{
  "n_head": 8,
  "head_dim": 64,
  "d_mlp": 1344,
  "positions": "rope",
  "qk_norm": true,
  "bias": "none",
  "init_std_down": 0.00351,
  "grad_clip": 1.0,
  "doc_mask": true,
  "train_tokens": 1843000000,
  "dataset": "wikipedia_en"
}
MLP neurons of a small language model. Each row is named by its layer, matrix (gate and up: input weights) and neuron, and shows model dimensions 160-351. Each number is 500 + 25 x the weight over its row's rms, rounded and kept within 0 to 999. Numbers have three digits each. A neuron's up and down rows have the sign that makes its largest values positive.
After each neuron's rows, "fires after" lists the tokens most often just before its 100 highest values on Wikipedia text that the model never trained on.

L5.gate990:472524479451511502513456500484499489467490452553521482532504513506498484517484463457487499507522530486495510541532493491526477522491486462505516549481524510494508453508491449481468465497514470521478493504537503511494484552547480526545533500495502444456481463524527522505536512475564504515486478467484537590487485520496519500518503511503493528504486470487472512509472515495480510505517524471485477505501534477446515482520523512496522496518487501490499529490481519473519518529489502485510458534503509468493521543458484487425504500489493473435526456489514472486504493508524467495
L5.up990:533500476516482502488487503508503514484490481544484486510545525517479487512524518457531468486498452497481529518478455526510501514520482474528509519525465512480524427478503482535490510532498515542465477517517478477518525506470534546463485480523471514469504523512532510539465522521512485432526496509440492492506519535522517491475498450492494506523530518430450487518472501459476515461533588521489518491560487509443493518493464482501502506500482496514485461526509524510514482451489484483464501480483517464505493507495512486443532505465497540482538456473500498475465515516477507497
fires after: "\n", ".", "-19"

L7.gate102:516517496500505475508493492536555484469487520500510518479528502511495499495475518500516490517527501484469487550494498483493450471477467508516505510517522478505517508526463495513475476515497515513549517499487510474539492514503482512469530537550517506509544476523516493524470512533528467566514520532479491483476530508545506461534500491515500502486493524525541474542503530492470487528530490475440503528480512506558513515494484512504476482472532522499491479473490525483500533491499492504474440446444488505509451514479477515502519489521492498483547508533486504482476502497498493497
L7.up102:486467495512481520526512519547486479520511509509493517501492519481561507528500527484524481490559476485528451518506514441537470501466472526500489471491451437511515545488453501494490538489528471476532536510502470531520550501531498460536492539508506474449494494474500478501503538503497517537492536520499539514530531477486494535507484481515485541505520472530458527504532518439476488515550525481507524507482509488503468462509527510513476478535502515483501515456482490489524473540492524515476461480409476480507512502541474519438556493501545502498515525522476519469482461520491521463
fires after: "|", " |", " Total"

L7.gate728:535481491485502487469512463485470510513544503498507525481492498542464493479469536484517543549480460548481524531492444488486500464485485482521495525512492480478471511510475482508538447456504526500466500464518500486526504511534523514511493476488470494495503486513477467472496465477455485469478468477501474544532495470476516488488489560531481532494492490521470555493490503476491512469450515472506478529508491466515490542518491507488509484533549510494471459513514500495458505474489509484489494478503472510517567541504519545514461495484529480510515503468497451504530490478503466526
L7.up728:517531500512518479530504499515492520501477456532507494524474450487512516523498517520485475531556472467478508475518490519520534454486517477487478522486517478504492490516500489533476474494496465519531545509555514537536536482546470523493508480535488513513515546496477487510566489480533512473513518485471465542512535480526537540479494512511525515506492509484553493484470480482478550500503502498455525522509560497496461515500495522507518455459483522488501530513506455484457464505507477509493466532466507503508488509546458496491522492462480498444552470481515500467529494496490516506
fires after: " |", " on", "-", " On"

L7.gate444:501506528498541500474500457529443547456495541513506467450503490513462437446524503483488528519471485502476492519515453524523463487486495547483480522510500512498473491485526516501508490484527515519450521503485492528507485504504505518488497545492469441493548480524446483538454491459514516490485499542526448517504548525482506476500482539477500524512505530524476470485517518483510504505491532521481518504464494496469517456579477496506499480472504491506526461482536501522451493493497531536489469506488531499533508444488506493503465559504562492479539516551510547502497521512499499538
L7.up444:507486489538498495527509480507512478478478466490517493544464490513493515508495534499462491496538509437501466524457507509483496502470501498528477540496499516473470521431556480458445486513487489473497525495537506477519510527474447502496518454532497460503509524489503516512499507519453506522509479492482515469469498497520503523507479500542502510469497478507520474502531505476480502493505503517501476508510485531501496497473535541507521503459493506517495470490449511507506507478488480514498458494459478485519520533463442523551511475477511508531483492503481495495533540537474509461
fires after: "\n", " |"

L5.gate82:487497519470530482495491481483491515494486513492475490507506488510508482493496514531483528519513510523511487500491488520521464492513500541509518500536502537522553523472481481523522465485493536495482505463523489495479520493507502524518499518505528521457511463462489497500494490491545494473523487485484467446476494523580475483513471489471521506499534503503532485473491515503495524531500492516516522525431479494498500536519497496507446488511502557526508487502475492542475479481488485457529516487459520508543564496494551486477504507509501423475501485498492474476506538485509496566
L5.up82:480494510489497476449438529456478539510523502452473505507540485516500492491541508497520503499549525492516470539454484506506519477526519507508525484478498495507489457512466494482503502487483538519523492491516450440509483500496463501497454497513437488455559517487520536538504518484504521535488484535468461452516539534484487527460491519539485517459547483501508509491514469480489519488536506469548560504500524505550518552465510519493452472511488539507479467495502486505463493500505426506486514552531511495502495480477499492552489479501488509498493496473470526497524480501489500519
fires after: " |"

L5.gate759:494516507500479506484507452504552502524469504533499532504503531544482489485531514544532538492457512496510513499535525521519495508560503519507517511469485491548528478531497491513508514508515486509498526517517549488449470544510500481520482460482500511541535510505560478517551505458521486472516507507556501493473516542536491500480557505499491501519484533500471460492551507465497464510544503517481491487452525514451503483485511495519511492523518549533499506483499463498496511520521494471497524498486483498508520509518550515517544482523526501511514513533501488491490516544507473507
L5.up759:494453497486507470503500506519508533504544511474508495510436498492509451522523489517541456493474481524490514492478511478470504508540496512504528491523491515465498474496454485499535460502535489470456520477500506464506465554530505561535538472482581522474470486483477494477460470471502474504509502494476449485533493498471530495558502522488513508522495488498543539488514502516523489491484487496463490493498504491489492484492508486477515489478447471498530510489540552536475513471460532502509529476545489561471481450541518471457494518449502501486517515519511487508486483501497521482
fires after: "\n"

L5.gate1237:468500521476545482480502475536511529506521487517476510495489516584485492497486580486487508495503515492475515520523456471540507509499421474489482515475502490520512469501484520513467454519461479475540502495535478499536524485505503446490494484495482508486485465529511504461497502516518512512517513514512454491496493529535461496460510481506485527461518508489504487511456513479492509508497530481477478477526521506519472495515467533499509455499508529509517530479542482487502557537537474460513469534490488480517482493492474511533462528475537526522495519480472482497519489536444499503
L5.up1237:509478514540520477461496490500536534526473496476493525469484479551537470518506528522526480480479507484501499492484473529519475483495425484495459465508511482527478471490470503449483411476492482527515497502543446504506548471491488497477521507494508503479447483492511508484519488542524532504480484482515498499511492515526479441491495461515505531464491525519513493522461501494504495512477506498474486455515485511495508512493472472507512488491542522517493523497515471482478485499488493460500452502499503509477522500483525484512496457495531504518478492467464451532500524505465514523
fires after: " |", " Vol", "N", " 15", " +", "-19"

L7.gate441:512509512525479506502517499515522513500513485560501514465463469501490516489501494497486458530460505494504478537516482489486472508457477483510510462509476550513492521508505516525483436462536521492536565492499517496519491449557512475503468497543529506514454516481504497501498497519532513504495544553514484523486518518502493489518519474484463496497484502475496482466480517479461491479487528556531511504453488443490512529532522564498515497450476514462475501484525512503500453490518423482469507494456478552496481511473507490497503485461497468503505482543536482479482495517506466452
L7.up441:517517533547545503531492525518495467438506500509520451558427486513466485497513547492569491513505499480482456499464473438491465502512495507490499534469451468464499528491520495513538487461489497534511502525500507517505516498484532494503511486493476503463506449497497516522503502519450489486482484489504468496517533506514493466477496546523503532553477483506517477492489522478460485512471519514520473464505494480510533498486491525485472499460489502478487495516485514492501500452480484449484477514495483464437455526534483487489536473474488515561506515507517494530506492545475533498
fires after: "\n", " H;", " A;"

L7.gate730:489494454521478496478504489528495556512538528523486527492494538481473452489450508466521457498483496540503498524483457442490512480531536470494537533461514514494485515508515522498498505520508494497493459479484482461493491509494531501511485481507552496523483496526495521515466509524486545496491514478473481461507513513542539502470497529478509482532461500497447477511510496463470498527475477495458449498480488530512473519512493480482516479484499532528520516511513512465502506477508460510533515515495516540501590515492518428501507472514528522507524468510481477537507512481489471486
L7.up730:468443504527535465506445483482494497539503529508515533471504437526455484496518480465504512530505489495472522453521520474487464553555500507485528492514576512454483507473498511522477451466454527500467477474500515526516477503470502511513494495478523484524527510500520505438551472492475492483495563481492499502473478502510490474472497503462515483485470479497499522507480536513499535514567490512519505511515522533502457517528509539476547451462531521502486500495508520543472552491465493507484500493496521500502522485544501490506518498492498482465506483512515505463500512527516450507
fires after: " |", " on", " Released:", "On", " On"

L7.gate478:505509476553445451514526531505544506528485485488495471484533480491522526483522501514537554507488554495514480499527493528495482495509494474479510514476527522507524511538508540517486511509498566507464487463496516522480492533489499484471504536514482478481490452505561496537514485512465532525474518535562515537508499464493508516501537520485533522536568525524523487502540507533506487514499495480476493468518486489517526473516533482494463480506485484473453518469507476463467525520493494470480496512498553456507464507530506467437473501447475489459521501530539417510482510469484499523
L7.up478:465501520503477523503489522488480504462493524502499538516474532496464507507498525520505515484475500466492533499459492529517498486549467538471526518487529461531485504507484502467562512505540495532531498496502494507519452519468533495447504533499499512482490485483461526518554480488522512492478513513540506524513474567521487502489539495486542482517505520546535515508526473493482496475465505500485458480465542549530538493471464477516486502507478502463524501487536503496512453500491521490506523485530512551491483481491443497498518483549540477516467515505490513523488523460493479543
fires after: " |"

L7.gate1139:482503492512500472504476478487501517503478534574490533479501521486547477491511523490538494540507519505504487495519524501516484505517533502497512482514520463497507491525482487512520448493576450517501479465532499503475459470492516487462541505469531521515506472506493509525476490523491497515513525502490480508444501498510507516500478497469488503502500515485473479550518491531528503496484517502466532508497504500488484539517481481541514503484503530488488455454478515478481447542482521418470485484508511480474532496528517496508515519477501523481478498552512486508499472502441494502
L7.up1139:486522525521502544514514492532523458502511506475527527501495537526471479467547499510527527485492470493490550542485438481500485445488498455509470472522451482477532497512473468494518519476489493483468452494519465485470481481463491516514518480510539515444494517507491496542512507501514486534546474483503553465473493488535490531535503460509564511497519480452518522515493516506497481485464475469477482458512508514495473500486476508500507484536465552502474553492490512495519473548496487492507499506496491515478504491455543502549502499549505490513530465517508538471492518490451489475
fires after: " |", "|"

L3.gate1094:514529497461515519465538518516495485473522522493529475487482531485512521560510499489485472495498548477455492509494520499515506479523537474471488474527453535451490493470520502545476510477497440510523514537462500529451486489506500549482476494513513484477482472515429474490497527494491529492501482469484517507497476448448499489501489524522504508488522540488513458476489483513532523479529504483531472553512477540497487498496483496503539549482481493508516509487478466494529478443549471504476476486501480516461504479479501513498516486527515503485513496530522484494522502546500454464
L3.up1094:515507518534493516491512564486530486531517489495516534537536493520499479510504489510489470559492467527461556504467518530507470518489490513505543489467522538484525518500479557493523518521496444520516503493497458506472547458488554506544517536481491537515479480463505499520512485481477520498482545515486480477469490539462481494506480506487530518534499533495478535501513479496518491497440450532471511498494502553503482485506500475478555475491516498546505529518509490497506475523524485484467500494506478479465472514491461507472462515495487457486467455488526500487515511540503495535
fires after: "\n", " was"

L7.gate514:478467545508527491537478493513475461487518479516534499455502493516469495491486561525506474526509524490494512496491470494498483527499517484491490507485484486487470534475468487493506460487478499540556495461488492512520461483539501493477509445513501502498520471552478505470471486528500474476406494476508466516540507500521503485512459567527523490500486491493508479528521527519506532499506540487448465465510473471484487472522461520474546506510492467519542543487516506479525492496523475480504488530461480519520530487487484548519482487506503455484463476506456508503442488514519481503
L7.up514:492506500505505500502488499463533506472545505462538440563469466468537514495505510478494506494492550502506511525486515521480521490515544485471466502509486530475464509504519488495524524493530486501526453477516491539487490534472560484527460491494471545518518498511485496503502478513491525435485529483495506525519479481514507515485511526506511568483504484554516537495490479486460479500510543520506489492498511522488483490525473482473546474494510526501503523488496483503485457444514510513479518530506495498527498504476501487508555500521453489480510461544450486521482437464504460453
fires after: " on", " |", "On", " On", "\n"

L7.gate587:457485495524485495508448509490498489506520489544496488489522509506504493486471488507481509513508526470514529493492480528510518469489437541500545488456512485458516516531509456461457504463522487489489494491548491465499517512507481473478478524537465515487541539485471488494559503486512506517446509495554475503478443514460514529482486519509525505523524510455528491508527522481487535492537489498483494489471481484463477538533483467511555496498518514488516486434485500487462512531466512500448505463471507491520541460487506454428491497559537524472531504459438509492454452443468491546
L7.up587:464504517514506473508493501521501511528505531520502452527520515502509465539531524537516499520503501475535539513519510552514494464503522472518453474506485474526528506493468492506526469527512526498511477521517474492471510489493508535497509473454519474497490444431519482502522444497487459500530527471486483530508492505455498511511498484470476525492511444540482505522507503495515467499484505502478521508448508539456500456508480493503527539519521472481500516486531519490500496508474525503475508545494560519451505513509530444503501509503502480514530513494487490491458506499517503494
fires after: " |", " to"

L3.gate626:507481485506496483541514507487489504490478546499478480512510535518523527498403494509466542474494548507492509470523457513518475490462488496508481484529486529544479509493478455504488501467475476530483442507531493467505542551545509488505492529507526463513516476470432476492513476518557472493494472461493510497501498488530502462526482495455501466446474486501486490521557462504513513490493518513545488514528480483518513495542483520517508482540516533510510485477496518497504459524509516475527465475506517484455484464462496534556541547497498511476465488511519549532489525548513455496
L3.up626:515480473499458547481469513489500507475506506497488484500505501532496520509466473479497503498525504526532457497485458487517490518483526492494498492473498529511540503519525516515459516516483526541497456472495570506533471465465506479489482477522497477498503467489499517543523498518484492529502455496482438502472508492498475435492474510510494483496491506502494503509455512513495488524502505484475509520489491497506506517491528512510482488494513507473515483555499492485512537515517511503523447494474482494513536468507450567527513510486510518495519491525522502506475528523479471527
fires after: "\n", " was", " is", " positions", " not", " been"